Part of a small language model's weights.
Size: width 192, 3 heads of 32, vocabulary 2048, 7.5M parameters.
Architecture: no biases in attention or MLP, untied embeddings.
Training: a variant of Adam for these matrices, 138M tokens.
MLP neurons of a small language model. Each row is named by its layer, matrix (gate and up: input weights) and neuron, and shows model dimensions 80-175. Each number is 128 + 24 x the weight over its row's rms, rounded and kept within 0 to 255. Numbers have three digits each. A neuron's up and down rows have the sign that makes its largest values positive.
After each neuron's rows, "fires in" lists the words (lower case) most often at its 100 highest values on Wikipedia text that the model never trained on.

L2.gate755:090134165122088126142164148178155138110128090100115126131110110117138120142104169136114100116108083089127120162115115146156172132105136130075102127132128141144123111092152171109108101102128112100074158125147111123108158104158146101122105115146119142119156120154144152138123103133112131144
L2.up755:097099172106120138121174168131115157129119158120115123149120122106118143107155155103103144112084109066153147138134123110156144118137122137089114092128073133141131128094123180103148143125154124089094082130105117111148169098135160113140112129094123149100142105141107130111122146177154151131
fires in: "former", "government", "public", "military"

L9.gate579:149140146123141068133140166132133137136150125135117150124106148159132160140157129116167112195134165099204106093140117159109110131098111101149088106149128134162162122106130129127097110094127119123109131116116115134094133122117174123119156103135139137129122124130128094141140121124162103136
L9.up579:158136139127147121087160155137102133085129123120125083097129152158104123115148115113168127140116129129116103126143168130067130212116097122123130095139157140143096124138125138133123131135125121139131121115125099111139107138151113152112122128175155131105149112134175185102088134101129160117
fires in: "9", "8", "basketball", "5"

L3.gate228:116126159135143095098153121158118125098156113140147135106104157119133152089075115137127109133097124160131129138172132166111126123143107158122145118115160093146122136153159125109134113120146069149117109121117166133086115110180100157074110145120144146152176133198183123148141097140155097139
L3.up228:128117161102164060108186114155101141118151129143113126118124182138128127036101144126154108125080103104172120105153116140110137112113106131141143088094115106159118133103126123106119145169135121106155082118120161102123121078142124159134106173110130124125136107159146145109150114129148077120
fires in: "family", "life", "company", "education", "party", "english"

L6.gate604:156129158162099180124135151109124129146127137126125103142169133135103136113136170115142089110142137134110124143124123133140114130134163138131169117126130150096162145135159188154153148150088097098103099185154140149139139106158130154159128139102134139114128133138132136104093114154145161145
L6.up604:063120096110124106112113119084120097155155139127109130123088181138103121101111099062123111117140141109129127092118133170149107188143136132088133127132111090112123122080113127105111143120141139131153141119116156126110060134099154084138141149137096105123130140153105146099145143111146113151
fires in: "known", "years", "never", "although"

L3.gate536:133117099185098146117169113147096144125156165202160109171213145161170135147129114100132121179131144115126115106136106097132117128107129125126138147103150150149098176117145138118138158139124112113190123137090157136107129130183180143134066132146100144099153127115162146097131133130122106102
L3.up536:114085100154107137129102105094105143099122164157144129171129164119120134104142115181135124147171143143112119156090142112114120144122164101132150139091141131135097181188150103119143084135103116128143121126127182140091119118174175116117145121158107125174087141127169115121114138106148138140
fires in: "year", "squadron", "total", "they", "upload"

L2.gate369:163134128122099137098144121129125095098152128124119143150113091120145093118124114113109060114164089114096128162099103151132142121162143138165128103145094111107154179155136089176118143123104191101134127125123089123101103154125138148130120178131158132134201157170119122154073081092152125148
L2.up369:138126153091088112135142100115117141119165146152135174127114119123145094088129112137110107139127113109127143113112153118096097155177122126136120086144087124139142106095134107170129147134104197110139128164142099128098125108105155143155114213110185146135153112147083124131119098121177115131
fires in: "ajax", "united", "political", "conservative", "azerbaijani", "azerbaijan"

L3.gate411:111154122130143151170131139154135091154145114071098161108146096093141126151142128146146130131139167137105148099103115135096147147135134137120135116143139131129098132129135122167085127152087105109134167148088151117147117135115103098139185152100096127088066141137111161116119104140118144169
L3.up411:096151098136157126138143126142115127136118158114105175126136083108160120117149165148143136137167154118132156132099116142098154135153114128142141134151113136140108160122135121144102148207121096109139138095081115142122122170121128106155176183106084127095088134128096100090134123156118138147
fires in: "or", "music", "and", "information", "musician"

L6.gate617:092142125124141154144111114091132145131110147103120154197153131172151109108087133105143140164137144127126131140126071109108134110140144126075129135147153150125080100140137136144147111048169111125122074131143130096136143136150181073114160131123105139127160127133095099119100117117135141154
L6.up617:087104120177136083131145133113168130095162146148128105110091136120133100098074125144148142178091149129095186093144113136159155147122132106119110112116119136128126157137115136135081117106151101147091151086121099146131106143120123098087149135154146102098164129150144126107144116090106101115
fires in: "born", "hold", "was", "is", "votes"

L6.gate692:099086126113127144167121095105100067126104165115173125144111116143138137155114104157145122115126138149104110108164091171083133130166117103111120102106123129094084125149121096136097114111111158166117139111125140150091113140109092121109176088153135164145146093059136130122124129142156133150
L6.up692:134086104133144182150103141108121136102127136132154203132160080151153112121174138140119141096106139114097130090136133114088158144101080147147110131149126111133120095108100128149141117164111135169129152168086115094159156135093078118115162094157127131128149134110118171119100133139152140122
fires in: "and", "or", "over"

L2.gate521:083101097143086148155144119113162107079116072070120119130107117138120147148105135143144123105115158140143092158112109145131122113163125142123136121185125100118110134156110135129154119120116156144128169153132161170137130093178137145122127104122108161144118128166117161199113101154125122129
L2.up521:098085109120092144134124127128121115122137129054094124101108105156132181128113121119135148136101140141156083151129088113131101139128101144118105111159095091148120113158080142128140122142090154119137177127143158158108152114157141124166148121105127164115103132161111177192147137151140122132
fires in: "27", "26", "28", "31", "21"

L2.gate330:087145169110109085118135082090074074147122109139154108122111144119098133135101128143145097161111142112117136104106180127110126122169122119111095110171142119144136127146129150143152154098149133149142157092134138147152117126174152144094121132156109141112121140149173117138130098117107153116
L2.up330:185154138194117155141141155138141126103112109129145150119127102145123087180136170103134177140098105129095172106115141172129136091108121121093114146110164128144124122119141117125117141120175089089089139163089114105129099139120143122101140135125151141156169155122138131066123124149123151158
fires in: "hold", "take", "votes", "taken", "run"

L9.gate138:147143107100145111127176121123115136088103127134109151150150098149085106137139129117121139087133100129071108160104095134156121055139161113140112146095113137174113139162128106116153136176117131184153090157111136117115112122114099119100152096128100137109140108162133123136142158127080108117
L9.up138:130165144084140160122097139136098142126126136125146109104099141082079109105145090107115142096142123129110138128127170115132104089179126106120164142105138134115139129113132133143136143117071151087088117137095174154144159114108176157119172138125130113084132129142096118094106127159150120101
fires in: "can", "which", "who", "based", "standard", "designed"

L4.gate531:105134162118131096164142084098182086128122122134112157138125107132103123121097145142154147195141138156086115108122117131101127156159098123064107081139153097151101121131144128126114124099122160175131135125128151113074105130150102132109137176145126148098170127130118111140118110151125115105
L4.up531:146139137109146088199149137100125115128083139163122142138143115123094117123131140126128130185109141132123136085123137106111144128172061129089122093123124115189106145122099093119065172132126140166136087121125111098130115120107120110101113154123156142125188094118118114076106141132141115092
fires in: "located", "from", "moved", "hold", "held", "and"

L4.gate105:091130153124113122099117129136169123107122108123104126147112112145167120155064110124158132150132111127118092146121131166124195149112155121059130132131119147129118167146131146133091165098105099121155124125140122133107093139139104138081096155142148128089137143141121113126124076123099113133
L4.up105:120149160141126132146114124122134154153153121111098167137083125160161143155105088134132142167135099123110113113118144116129125132125141117081134163087152131141088132155075103145173125105118150100137123116103139136085116122133113121128114116165150169120107128124104109118158121135120138128
fires in: "0", "vice"

L10.gate258:121176105136138105149120088126159151159088147122125120152138136140106091125092130144184142123137171158128147107085105150122149128117129067067125125148115091137103119152150090135130133097120118092123113120107119125132115150154136154139130124142082152102112099142192137140120132207125161125
L10.up258:146129155115127092122154098157145133132097143141085175159126149094069111102108146147118135092176134107168093123094120136149087101131124093153154157128103105130132129134117132130083099119172122115104116109144093096112122123113136101156134087136088123147135164131159087108128151152089134132
fires in: "chinese", "miami", "rochdale", "miguel", "challenger", "haasan"

L6.gate175:099136105122116130132140098120184098133091050118155135124128142123145146140134136118125154150106072088108123118130127106104161125146123100155110149126140121126084160106111139075149149158107166094075116105125064151092133158131154121129109098099144158108149160157118125117123101151077152114
L6.up175:118111134090105169141092115143176159103091142119113120160124116137141142121140131077099072152152114121160087163125057110124171139118140116142059128113114098090076165137102124136116100143137108136103140130140104158173135142152093129150123097124121124137077131130093129126075102124151156104
fires in: "and"

L6.gate40:134131146132143134125143088135145137171134140158133136107133141117095138087098137074149073168079145092137132141121115133084150149066125126122096109133101123107137159110128150079120121120093144115082137111074145093100150125132150140130127112121134152117092084124149149161159131068133127089
L6.up40:136147119126154111117109129146127144115208158072123158109110146107105144163148144134128183124104153137134159110154123158144178089073109141172166107136135134095141113129146135110119148115101116121109115117141116123097142132147159198125135137088103088136134129140121196106093127135144123150
fires in: "0", "his", "2", "live", "school"

L2.gate601:148134095141117174165112110164192140130103133133129142173127089148110146140159126104157118114085126161108100146095080117138130096105151122119104142093110085094140134110133137094118147143176148149089175126123181145112108107103122130103136068126121131159126123157127123135124126141138132107
L2.up601:139131086136156148129146154172161154144141136104088134114154129173103171153127095119107172134065101124134122126121115114157094146130137156148073110107080112118116076122139170107114130145203130134097146143133177131141128114101133153146163111075114127153124105164099140118171149155157142100
fires in: "while", "along", "included", "includes", "21"

L4.gate416:099173159109073135172123110144136115137171135122110145138149135172127164120113133136133153167143115135140087131182113159149117119090113194104148105117145154148164057130179163117145108100135090129142138149086161111128120157122109152104164128138151108114154122131154136136134107112106106134
L4.up416:131166141144145077154145083108113164125123132137154126157163083171124139094101128085161110145110098137124153108143117110125164102130098137073140091118090103153161138080122155118114158149122144111131110114132130129144132118144084098114123177104087128126155136140110083121066133108150110084
fires in: "he", "as", "player"

L2.gate620:123113151083170127108125128152116175123133128155115166119108133091148129127132139110122110132069128131136142120138151139098148136174120174136132114107124133139114125103100140145089159138157145144138086128133145141129207084134151155140100148114141154111125129146138150128147154092104120096
L2.up620:114130132136126132070125102105131136078129115126170123144114143128080174147127113135151088117116148145142108129115171140148092117092178113129145131136152083156122107176112145113101126155160138161153128120104175146117146107106111140117125105143150147147147158191146115153121127133119124132
fires in: "life", "player", "release", "production", "company", "project"

L2.gate525:106139121117131105117139102148127120143104130110094138140107213113131116152115130111166097124118162108123114157141089161114113114102150148104117150135126136151138156125126148106110142128095123156134130155176115118088109125146164133122090105159112119132092141113134124134168076106076128169
L2.up525:133101091132166152134167129148100123118086168126103144147155134109155136159143117110158114164103158133181154115122123100134119152107142138143129128138101130164114148091129087135105145145135155143123117131160082131126148130144159121168112089124135142076079141122102130106139093108134134152
fires in: "years", "year", "time", "000", "world", "25"

L2.gate551:113129067165135187105114124183126123117117119113153176109135162163122143111157123137123162113180131149108097157099095132095147115120130138120120083142141061111093158117130121209159102114072144119141151148144113136134143137136071164157123125141138116114128130114147093162092141120119151153
L2.up551:093092088124145185110125117186105143122156145134127172098125172130145140105156090127124117134177114142142075144118116112107130112139094159138125100120149082138121138123110133145145125134089112100143109110134112144099150156145115159194110104112169129107123116087139116142102181127152120119
fires in: "27", "26", "17", "florida", "independent", "1758"

L4.gate575:087135120106091139156079129141108117114134131106068102122120118119112069103097172107140120150083056109126116154153111129160166115096126126103108163152141118142098140155130161117174094134130146093120105112127159137162117107096137136112158126162101141150075127125092108129113116173171143112
L4.up575:128089134126137112146128097100177133136123119152133188117155125116122129126131118140131111153121205102097108170097161162181102108127071128097099076084106169159148095101110146128142134107146160118160144140101092132152138139127099179127118101159091136092151171130096107145112089118126115116
fires in: "leader", "president", "minister", "father", "director", "winner"

L2.gate401:097111143169115142095125125131106109148060102125183139143112115101111126146170157160150135114106170124081127141103151126123175131118129099131152171142160118132133164139165077152147116110117095118155130116126176135160105113131097148112123101135096091138138157172145112161104115168119147160
L2.up401:104114147126127131128161075148079134125121101160140099130145115130125136147153134170134111094130116135113092128146121149117114126147148098144113124110115085109117151120119111099115109149142138120193122144127159119156124149131162095171113134143087105174092114140120095131090111099110160146
fires in: "march", "june", "january"

L2.gate293:143179112128111133155130120111110155155190126152094120081103103136151112155156135109117144166103122168103167163219155149142147085140112170143134106088145162146149139107180155127095122102137126105135130165140145138102139148136146140141110141111132108111158117112150139099116109078146156136
L2.up293:142122085122134113119141145097137123161124148109136171131098080102098094180122108103138127128077103167124135107145081068152112130141116181145135121116131113113125068098145159137129124095098150111124159193122111056165141159117122135165139112128150158105116092136079121138148130119131152087
fires in: "work", "own", "hold", "worked", "works"

L3.gate14:115147137131181139127161106176089129136145134117127127113120145135142126123106152106114100114087137104139123142120109125102100091110102148120163099167104150141125105095080148103176183170125148145138127117138057135137153103121147164101116170143159105081140132155129153133139132084116127126
L3.up14:098165159099142117116133139136157142092111108075085083130078142148127163116078094154124120137103147140173098149139144133081147139106121137152159102151137100151085136135150119105175135125140131097098150127165110142106141121171157108091130122126108095161127116159116097154125135121109130125
fires in: "city", "father", "national", "club", "continued", "year"

L2.gate663:115123163144114108133159121170113137106149140133090111116133162139170090114123131111142120139069108098166118139137140140096141125143095144141111090106088134135146124103149182104140126141116126165149113143134105149102111083179162129154109147131121181143154091121101136125132128114124120134
L2.up663:109134102131128095132129134174093128118136162109102109124137169153181127142080113128161103142087145086177129153133138144102127124107109148139095064171072130126153072119128155123148145135108118127146136130128128148126081115163130142113124126113116164148178124076119119142106109124139113116
fires in: "time", "however", "year", "times"

L3.gate662:083131124158110123098120153121131136099112130112135099116148118137147178092123068140114133114213139099119089138132094153153123131110189142112131128120125132137104093131142055114126098109093107135140128155105164092171105149132153120136123097119147157172180178150143111107151128093133123154
L3.up662:168099132126103118117120154141083125123179151115169129140111126146144108105119140168116099096151140120104122123164161153140106144120125156149104170156119140112130072140097133109170134147106132132161106091105144130152127174136119139104101132157135149169165112098114159126091116093086163086
fires in: "according", "france", "born", "published", "romanian", "roman"

L2.gate642:099126161105129190126093114144121109126094107151137145170099125163082134177098125107169119118132121126108124139085121143116141131125121109125157149151149115074092149152104128124176101119105149148160101106135108140157137089153098175133121105126136116126083169099181069146158093107112133130
L2.up642:096117162096149171112102108167100120136120107139136142103131129161120137173118087095153153127135125121154122138127170118098131125152127116116163135156122118115099112103082121106169089109129139133174059124130110122150144096137117177158118152095123135128096124096141090134142117129107163141
fires in: "north", "league", "country", "region", "series", "regional"

L10.gate320:107134132131113164126134118089109106140144109094158105106156133121127119110144118149131124136119118112113155114149153100153108120129157141150086060092165117091138111102174129121175084123121115122128107140144155057135125175143180084134099173096142113158143099098136114124134133130116111131
L10.up320:051111115106122125154126091096109143134129159121114158145148165126120146162101098114134104157169091104122129114123111135103158097131122113133104133133090126129108109118125118147126099110140140111110117098124148097119177131118101093135107074179164118138070109095089125116127109114120170101
fires in: "as", "while", "after", "very", "upon", "then"

L3.gate713:115132143161117149162133124136115115101101115125080123134116161120131082143141205125131113137153095176115122156105113184102157115139124113145166123111131138131115144197130151106148099139116142115119135123157135102153127139140178163127113149144117085128125148189219123132153111111116149167
L3.up713:094126157128105068117132081125128137144139149100145125124164127180134142189138113141098121141093158101159155137105166106104137110155109130134152097112143132171110133116130110136163126126167094167052150139152155137153110068164132176132110113143124138158151100141141130122151135092151121097
fires in: "school", "state", "schools", "stated"

L6.gate391:147136075172088158196114147144154109153135139124147101145166087152130162073130124102112097124109087153114086124069181100125161105123159146140123137156157129106123144127115133097127128170117136092148150144160116140155102110100159157135110082136174106115114155145155141139079107124117130121
L6.up391:135080162121113125129138142129100120115179090092104091098133135104122116162091077060097093121118066118128136094103126133111130139115115133134101171124141147064205142147126151115146128111145120079080133119108188109114130140109133165110140154119113105124121153110122173089151164144135138145
fires in: "1", "0", "3"

L2.gate167:143132132161168119143132085154116109109100113113156145108150117131134158144130118121153108147162141132124084137097044101139157099131111113118165102105114089122108134103079120152133146142100177200116136124095102116126118159124073160125120074138113097107093118113160139142144131114088135106
L2.up167:151145115140166124133121120155109151135118139134113143133142164141129145150146114097122134126136129120148121136116102110119141107163090126130153099136061129150131125094075111156123134165132174148140090141135090098130126112103120176179109083123125123125073079128132117130186146120133161097
fires in: "county", "james", "thomas", "central", "michael", "company"

L3.gate260:100110112101127129119132158083119123123127086130123161125105084108137116106139106153128124098090133107117124158129116118102140172142094134167115098165133086135117101121135122109135121108165157140174112163106094164115088134104154092135085092098112116124137149098091122116132114092127144133
L3.up260:116140130067159080150138134111117140143096147153125179078111113142142110119178124117119108107113101084122122152150106095129116139153098130177136115090119110155114086092075134132096120114161177134155099138094093164121144121109153116173133111113102110149129143111053115088157133125123119127
fires in: "and"

L4.gate513:146151128140051127071109097116148119113102150107122137070154148160121158128111107130145131113140141138135108121102131143099134098089136129130137113143154109119161131142102105108188109164095147223120150111088137145119140133131091148150165130132135105139147096093145150168126113135098116130
L4.up513:149118089143082131118096090136130145140162114137111142083118143156122148117142109130124104112134136139142097097099128098088148091105132135156145155131138092110157124147093109121183137180087126124107137118126134121111131141132135148148158141123137121126130085094099090108111140111113123100
fires in: "john", "and", "robert", "peter", "kingdom", "richard"

L2.gate598:119136109138184102123157149099146148155136158167083118119138148143136104116136104135085115130142139117152123105114133151145140133163151122134057102131095111149104080114145132132127175169112085108127149152124126122145125181135146106180132152113133101111130090118117120091136156075107123111
L2.up598:137140135196141155117123134079148115155098145143127135129128125144120134134132132120115125094149125145119101104082129153121186130122154120127110102143110104140119120135172135147117185140096072107141163135095115088142131194115139134159138139099153103080127100139142139103117144110081124109
fires in: "the", "guitar", "sakaguchi", "miguel", "we"

L6.gate423:118141106121086125122054097119182135110120143115136123149101108137143129116143118144107129098120131181094120141120134153140130101120156107141135107148124165067138139116133156113167134152095139180132127172143125161145118148121095140137153120132128177105157147125143116144078061143115133132
L6.up423:124146130149123096127111112129133138138159145153126120119076098159147118117145135119078140124119162141100122104116100134134129122127121137153129061101104180135145116088103176087137164146110116198129119132108132129133176149128096150161116134131112175125143127143093162134116102153086125131
fires in: "and", "red"

L4.gate91:115191113120165087120111151156101128129106150126163092137145109129160126158122173090136107128159132098181138065123072135124118109152111094128146090130131140121114115094149094147132109134160157165117156119175131112105116130095111127115116139161130112110196111132154127135119162136097111139
L4.up91:117164141159137130148111099152124116081128163140173076156147075135127153124128191106129116143124130119080125122119119132139161102115102138160150125125138133141117131090161107084108109124148146148056162119123133136095145190089159060117106138138140134140150111124135121127136139134103156125
fires in: "county", "website", "bobb", "bob", "central"

L3.gate668:114180086167081111109125104105185119111082112113145119125105152124122148177091116117137123104138146155152116125157124105160123112113167137095128132094142131110140139172139143120125168091153127137127149109088136129087095122145121138051124109163125106146147128177119121121104110108107113114
L3.up668:132134126130111059121139124109147130106124131127123128102115186149149105129116096097105136105127130134147118085199131121146116119170135109097086137101147162104147111150138166097113156101161132170125136122113154111101104133126153146105139117124116130165116118162076116113104134108114076111
fires in: "he", "again", "purpose", "conservative", "purposes", "back"

L6.gate336:136128111101122107121119123122114126172121128153151163175151133138161124170129134112130176116133145126124109098141114120106115074140121089134099109192145147089155094133146138152134120143163178156136146151131133125146120090127073178141133106121125106122154115085139157141110088146111131116
L6.up336:117117137163178129091103174134131138110071130117123100128156081105189164074155149110131144139101122147126113130134115114114146158143107132145107158198113127112140131122114085179138091114089123160154096148094121120144149099144116137144127119122136136165140157154140096145114140109121176119
fires in: "and", "fra", "leseurre", "a", "chionaema"

L2.gate283:111166134127105168128153085129128101099082119116112166149122127155114125173121136131124083150146123147122091141107107159112168093108112122080128129167165115128106166163148074120122175119111127118109126127141119112120119128120149130129110114103132104135097108114158121143138084082100121131
L2.up283:112158139104114140132165094142129137143122137107173176145164120140099120158154126097085116138116121149143112126132116120130149106144092141101137108138143122146130121150146089113102169140153126100092102126114122091115128150145134162152127111098142103130134101126139124122138118096141121116
fires in: "0", "episode", "2003"

L4.gate341:133118086121139133173148113080095120112123111131179110103099129128118130150105162154114107146166116130173110181134131089099144118160161142171096125088138128152075173172197107096098130129108104101130089143138127132141128125122152134140097147167092122157133121139144107134159097121133163125
L4.up341:135117123114125139130189182140116112122144121129180086093125151118118103151137068113085122126083114112130108134180124101128151142163127117182120163109119105101110135145134088127129123154145095151140106149138181094142163161103117162096101097150125103147143108148140116117140138084150143124
fires in: "party", "fort", "league", "series", "programs"